config.toml
n_layer = 12
d_model = 384
n_head = 12
n_kv_head = 12
head_dim = 32
d_mlp = 1536
vocab_size = 3761
activation = "squared_relu"
norm = "rmsnorm"
norm_place = "pre"
norm_eps = 1e-05
positions = "rope"
rope_base = 10000.0
rope_fraction = 0.5
qk_norm = true
attn_scale = 0.235
bias = "none"
tie_embeddings = false
parallel_block = false
extras = ["capped logits"]
init = "uniform"
init_std_qkv = 0.0294
init_std_o = 0.006
init_std_up = 0.0294
init_std_down = 0.003
optimizer = "muon_variant"
lr = 0.0149
lr_mult_down = 2.0
beta1 = 0.95
lr_head = 0.0132
warmup_steps = 46
schedule = "wsd"
decay_fraction = 0.714
decay_shape = "linear"
final_lr_fraction = 0.0
batch_tokens = 65536
seq_len = 512
doc_mask = true
train_tokens = 370300000
steps = 5651
dataset = "wikipedia_en"
MLP neurons of a small language model. Each row is named by its layer, matrix (down: output weights) and neuron, and shows model dimensions 0-127. Each number is 500 + 50 x the weight over its row's rms, rounded and kept within 0 to 999. Numbers have three digits each.
A block is one neuron, or neurons of one layer that tend to fire together. After each block is what it responds to, as a language model described it from the Wikipedia text at the highest values.

L5.down140:473560521527551402511465557496538447485486495496521436505519470523468546434444504506483486561508460398515515574509463528364431489527510412524528484490512487504432605498452563483454613469521507539391526532473527540500452462494564553461447497516423527539512473574485453492496483553503465358470507514440543352473416463508461517433531503556445527530530512466446553436479466474605531500571
L5.down662:551567574460475507552347596504564514543529551563452549518432554498510557508472329416538515452522446470424505494546513458496407442507525491516509454492510465454495483488504602449387455468518436443501534467487437524447515466548543481488544392494516498492525556492560572522562401548528466415462476609492465512458456456401521512553542480487433531476435435498514380456490536430450516553507
L5.down1039:489540488541484447527450442563516452494465519478537493542462582532382549551474507510534490464521464342429520497512462515549501573504496473531458500487502514513596419424485548545441526538561452559411509480620539532489446531539540528555514545573471476452522583442524484535491438483479503553547446492513606536477420421469555519495548535528465525402532596466546449572465438506570532538586
L5.down1336:440434519495404479479475526535533495591543433558496583464454513532417455511410548521514569617521469495573461531514375518509495568402483509523514504545473562522512507457449564523436449536455519444470578498488508508456534467535568504527549529462544534504488576558542538549559454540481475512426462532554446488470435514428515555583482472540582487499412585475416519498529592437587585531506
Description: Table pipe separators. Pipe characters opening or separating header cells in wiki tables (election results, climate data, stats), plus scattered tokens like "by", "was", "–".

L8.down109:546579518542430553414535539494426498560531459494486434495528519474521544470546548410518460549413427438443529516586578443496472493458518448461450484456546381457489535587562489568587487490479468494477396405519555538523504503466585469567552589555501496529428590462425586426439560475609472462576552506524531540478518552553524498590466516524622596541486461438393454542456507560524559505479
L8.down162:536486445501486544475518482444488477524516403472465488484507545534509546479502499482478508522536534587500553487455606540508517415428468524474499542434482454493454520411491476586420538488556479483445486517530485519495510586467495396514544501441483491424449429508451508450512475518419487458552541600518499568460477583498584519518483490549454456561538524534420449563440520619408531497568
L8.down243:566484476424511417609510450509480550439466510532568360537488457433504474505472503455524535529461495421437518583506545499595545533476464479510431495509495456544555559445451502501433467504478623468500463478517506480414380601396491493509516409480427441486491514465537506481583590534453481512537530573524513460516513500535421533416503454480451533553516515421561529475530448589407473482428
L8.down561:470523459453569444509492463454593456448567448471465445530515547465538547423507556525579502413464467530425480613487447442512530464489547510531475563582484494460492532418552572517485515519504450519479391584450521414485494545441514438485456452531453521522460496534494577545467573482475500477591476436465514515465509558459457354509482438513486465579471478544452482522554352471448517497481
L8.down751:461566561506422502450518420421495505427467530550521458491432531485531555491594513446540517466523529546447606589635485392392512546499507529519435534412499569594522553424534487520441494535455450435533570490475489503577517499450525461554530525458546466517496493521372489525488563482440543411492464487452434515571546475566525527570450538434632527500465550471538512518606431482502554523513
L8.down851:553500467553548482554541396565580522445499509519521529541536459534537467530478483471511519553500478524471460469531476519460505524579426514528513507473518537364401552445463524531549472511484535511453419504536504528437484430407506496480434555570481482648418493536363485499497432378398516453516489401371478526427472497447544452472456491554502452451500483452501543555591450529431516499488
L8.down1270:483493475442474506513474489461521506365513449531551491480492569458541485483480516387509550514611452572425469495504587548547491535524393501476503499470493508587506465438509613479547496506562470425464503497466454585466514474461549564397528482507557433516461553515517568490562489472477450580571513503410500571555509601483449557623375472456508522530529470471455479582430463476512505489519
L8.down1491:536455477479437516491494436513483517466527480525505575468565509509446536440495440515553464455524534513439553379445482479412566432442469593519529513455438546430410547478395428535487517525466544490489587496603485482547463547494568470496481473504540449493552456601404464438561481467437530523587540563478453574513481543482569522537543446422471548442481585485573445495527454459562483430567
Description: Table cells and name fragments. Pipe separators after empty or spaced cells and header divider rows in Markdown tables; also the letter after Mac/Mc (MacDonald, McKie), plus numbers in scores.

L6.down99:413542586508490452587496552504526415441506517587541432540528522477496536545569478486526427467559457542522508488502502471462517508491471500474464520517411473588563430470559576520489529560531470531510354509452526570418457532540527518522449577545548394523515459451574434497520518538489456561471410515558517480558569528475537505535393497587505533537459494512493493513519519473531631490550
L6.down368:466545628434551454450518582461596371448585457506549530504462488464478454481459527478520538495486542506460621426540438482533567422574494558587485518554510499463521502486462389634456536546470554424519451580425544570560480459584473511558528563507528513444571571459493531519609576496491473528493522525467430450543475481442603478558424451483477459600518439567550540545475551462449526502502
Description: Numeric values after labels. Digit tokens that give a number's value after a label or prefix, such as No. 16, Vol. 17, $75, NA-52, or a year's last digit.

L5.down396:517503491397494574502510510601500517464549484547474482503531518603545486523470490495405483566467421449497524474521475500519506466540528477624490495482504553512454508463472465477392439509531464558469472482487360424498493504515511468563502433407464498493524558459488454529513519453498594474499508469534527459618507582536575554444480551496511423504533556555588447475455492434530438516530
L5.down651:517517552455479499494485450534535606378593505559524576526540549477504489465451489572439484412533402530584516450485505447472522369472477581565456485401423470435521503461516532548464526538452526448491569489493505476539540469566498534531491439493549429532537509503506536521518449459494436478487529489545542556467567495501497506399405552494600449445457501482524576552551483451516404466469
L5.down890:499594536496467522451518387431499484474562491474472502433482465487574559526545421549490532592572472488482432543536418548616523503385483522474516473563431616423335471498523539555588404564561486490505497520456535537501537423529465463536466571527470564545455587505431472531548428473540459507496534519455538594560531525586510555530478456478445568525546487466413564362515392542462466416496
L5.down987:513401492534600507486496538540561498478503446497451482477494474594425483517490458397453442531513554464514517492526395530530440525485546471513438575509501519417493499587540597541478448536481486569529478493529427557485405497500556441467550603445412515558534470495454513638385559564440519519466499465451530559529374575420471566548389565418518525468468460532495619409452512523542465432524
Description: Sports wins and record pieces. Sports-result words such as win, record, mark, touchdowns, and score digits, plus mid-word pieces elsewhere, such as compl-aint, highl-ight, gen-res.

L8.down355:500520501516405513517530547533545476465598514557518497493518550469569597468503459534520487520451477506541485624505552511553417483440479532452511400478582501497501530473516436437476503581529530565472590477511461490510576484389555404498525554521533530394451498493526598468576538460472581545501453581527445434499550487488483418530503498481522525439445451560515511552488522436414486555505
L8.down440:495476555471486437461544483479528420512566541540524534607574494589461527521552533414436576524468559524526528506521514495551442506487532551543491521516433573482478431530490508526472608435541520505532544450498446495487522443462522568509522542457469525442413422476578547494506509490516485525496495478498546400570469394527491462510471547456539496563480513490475470439461537571458453514560
L8.down489:524532517510558526540471521521495414404481371548503542500512438549489528450462439518436478533539457495449617493439542570447465462535541520458463546492539505479443493498530478453565538534466486500473520465555585529562537453449522381434411477512427494588561439522573528408521435463500458515504530495461538558440462496551565554521516481566472578453538453535444468491425457474446518482463
L8.down499:558456499486524429573469515518469463586561485584482527506506586559489467435460482596513462406503546528462394477494506422501526550513475473578472460534514451503557542421592442483537460491588541566515458461487463579419531497398528515489471469559555524492606476424496468475481423472543559556430485617422466515528556514519400502478564569542535535554493558524461488624454433504501510501582
L8.down503:474525527528533659440504513423498563613607449537494428486584471456455454546538565516476485534539431523445558619610428500422479479454477543417496446503557560455467511529414530504509524456518516496445459515479548398523455514505488533571607523438525531453488553575479459549522487477558480500516473398522441449601478497483431493477588487514510380495490453473446451555410493435514503591448
L8.down700:457548442440454537458570494553511487490469450528531448489432544470511495486475389505483523484436432433492492559480472535427444545490416467458594453499558551450400544443526554447469431541545513635465507540516465551462581549396499407514555441538520552456551391558486549521504508528472511524399417463514479516487532597414551483452498534523497545517444521458541448482490453481497531560544
L8.down1041:494444517417503458515536498450492563521467490543571443361466418495502562522458418602519542504459574527530513534513537576398591487512480507579545527497523555511485505491458389504535385538471550567581567557551479541553534508452518592592490440533411500503594469513594480495505486507526562476531499565579429550429605501531403558439502532549428534580520527540530487524466513549523483568506
L8.down1156:535530588522442554571421501432502480531364522509529551545468510568440423474566524580496428564508491520461562469462512526489472496485488426446496462637551543515551548496534459459513484439422570526474473493646415506495579464434491552548600510539448496523492462415470440448513442421555508520512485418546507498558439522428520484402534539499461424484537408455519486543452507420517560528571
Description: Date-introducing prepositions. Prepositions like on and in that open a time phrase, especially On before a date at sentence start (On November 10, on 21 November), plus linkers such as However, Moreover, In addition.

L6.down1126:516564517541608547420508538520597529499563510472505532479413412540512454432578528435484504450514521402538448402396423490506558466474533592488454457524552640522541484546479465480410415661491485451536538422501535526613460428572531462504466537445481483493541491451550501453509415515462444453532478512482539497479499504533544522531539523487482564459516494580586468445500488557480430360466
L6.down1493:483554518510560512532499506448526481474527479491477556396514593453468499442530520466438426575414511461541422495456428495476536508484519598546483475474611525502510449472383468513404567552495463518503553515450468460497402482550585493509530482514531571541430590501585532537505483472526527545466511520391495510513463492462450575474460522472529441488548547485512526524467484497484572533431
Description: Sports result connectors. Words leading into a team's achievement in sports writing, especially "to" after "led X" and also finished, won, for the; plus mid-word pieces like neg-ot-iate.

L8.down18:475374499475577406458575617397545475491551469490391443532491424536536508526421500537514537591446505484436505580420459452534586554442532511622477483464452415512515554489506551470452551539498580505542510490504520548417496467453456521428534459409439527555586518509634517417563464494520534572498460536527484453483568493462565540567464556505510465586396508513538433520484591375502549427543
L8.down510:482539537440489506458552488447464413492544510485505444549510507521498520515525447439461539546466446451437573494563575511479589458477457462463458520499583595561464531566467556467553558507483559527510506505594494499552570528429463524439481567479548370460510550515565453488521448478488408525529497565531540426548614498476526507528521352507593498498454483492604489524565602507435588544488
L8.down564:509569474566547468406499468426505473442490468494514479478512526501516521623531442463440481479506502479468533591520475565565464564470477520571546533469527458492568531565471502408480593509436433456503503452452593502501584489600483548435532504553487524481430536502559565533423469484475542594423371499606604506503470524624486581475453467553543498521560515440469553490464480513523584495510
L8.down764:649484470472549466528494529467559438534432492477493476567487514494593538577540408473533439477503527454447542513481498549571546610488447497474509511424514559498465487517591436555559482525502520448569486470493470532549562523448532516567493520466544488512609531402491535433418529465495491543544432560520458563478433530552432579514504436533519525517512525540513539370432500562546589492477
L8.down796:539473551445480535508514511521525519539524474457481470400523466447414583551530524443483545467497419525476512491521452519540569495472441476495428508502471604508486391452556446518569491477530453519561520565580496507488452537504531485563476471428577464493412459484560579401498534520480467483408510509406520466503524537551442524519547550549454494471476538468468552541549415481437547542505
L8.down849:540537516449578552600461410433571505478572509535415438579485509422613478544590483473476467622460435487455579473567454550570522580491442428530480585533547451545471499517582539448506508428630469429530415431513488400464460528500502495536510464451472553515479460504523500555493512454428419440620525519516413501481466514462560420474445522486563426532583495521546524506534469529523527449447
L8.down1025:500403542544456515517514586459465524530572422551512492544513516542512430501530410490450551539513510439500501564474487553384513540536566490505498545521414495478430508488475438477456541442458466507428475515516489479587468541519461498569548548476521528461459463579507463602412510505472401475549484437427429553444505489467521514469598501506456448596503516520493479539491380543633538547405
L8.down1125:479475554488516529529501410434446573428493381565365554486445448586472491454551512487502466478482459530565512463505468539508537466512501509527427462522496501523703501477535571510569555533469531530484491520507540564441555479544547509452469504485522352458548534483555372470476571520485504515479544489469495476458500481502501404533456545529552458502540571431432437508553553485486515519480
Description: Sports career narratives. Connecting words in sports team and player histories, especially after, following, before linking results or seasons to events, plus record/date tokens.

L5.down224:517500500481430480443460386459548435458481503392494515497482433484417549503465460546511452474511459506556508455541492522437460537546449561447490484628609425498532496516565521502501561462478430419548539506521542432558368496544611509561470497568490459490500398574503385484555526429488467506553524439436448514554498509456504513505539550558468468511532494517487407505554520566556503470477
L5.down1241:551500575575517506514483442449555566466492515451491442522545501528489528470495567523421416410471452490532559414540562550477542532439536485444501545582508589538505448477515496543554482520490388494422522598518516533508485514535636483507487507478462465505556482408560500544483511463587421441478535629502443484469547552471581488468461554503473545492424493404482557429434482398498450559444
L5.down1385:483475483467463472517523475482484465402633480532496584483486471593482539513528511437531404493473433575493527433507504533473534538553526497488462506519538543470483541495517451512505508482420463478520495606470534439525597511420551469442600560398430579468602441615468513479526501408540511479515420520503410514394526409576473507511573569514611590469500458464423543566455495448453524491448
L5.down1507:462427564519550518516523427524509474485480459485489519514481516524443468449561559598481401531531466452504654495487569483419549538481533495443496436420495603512568493483540434467569505515536440434464447574533475533463465491472503513485402532527456495607511459450570508510450480446557498528508469533412479513461573465572583556486510582495522526499403462475497497454457471563551480510486
Description: Ends of time expressions. Final token of a temporal phrase, often opening a sentence, e.g. the comma in "On March 2,", the s in "1980s", or "At that time".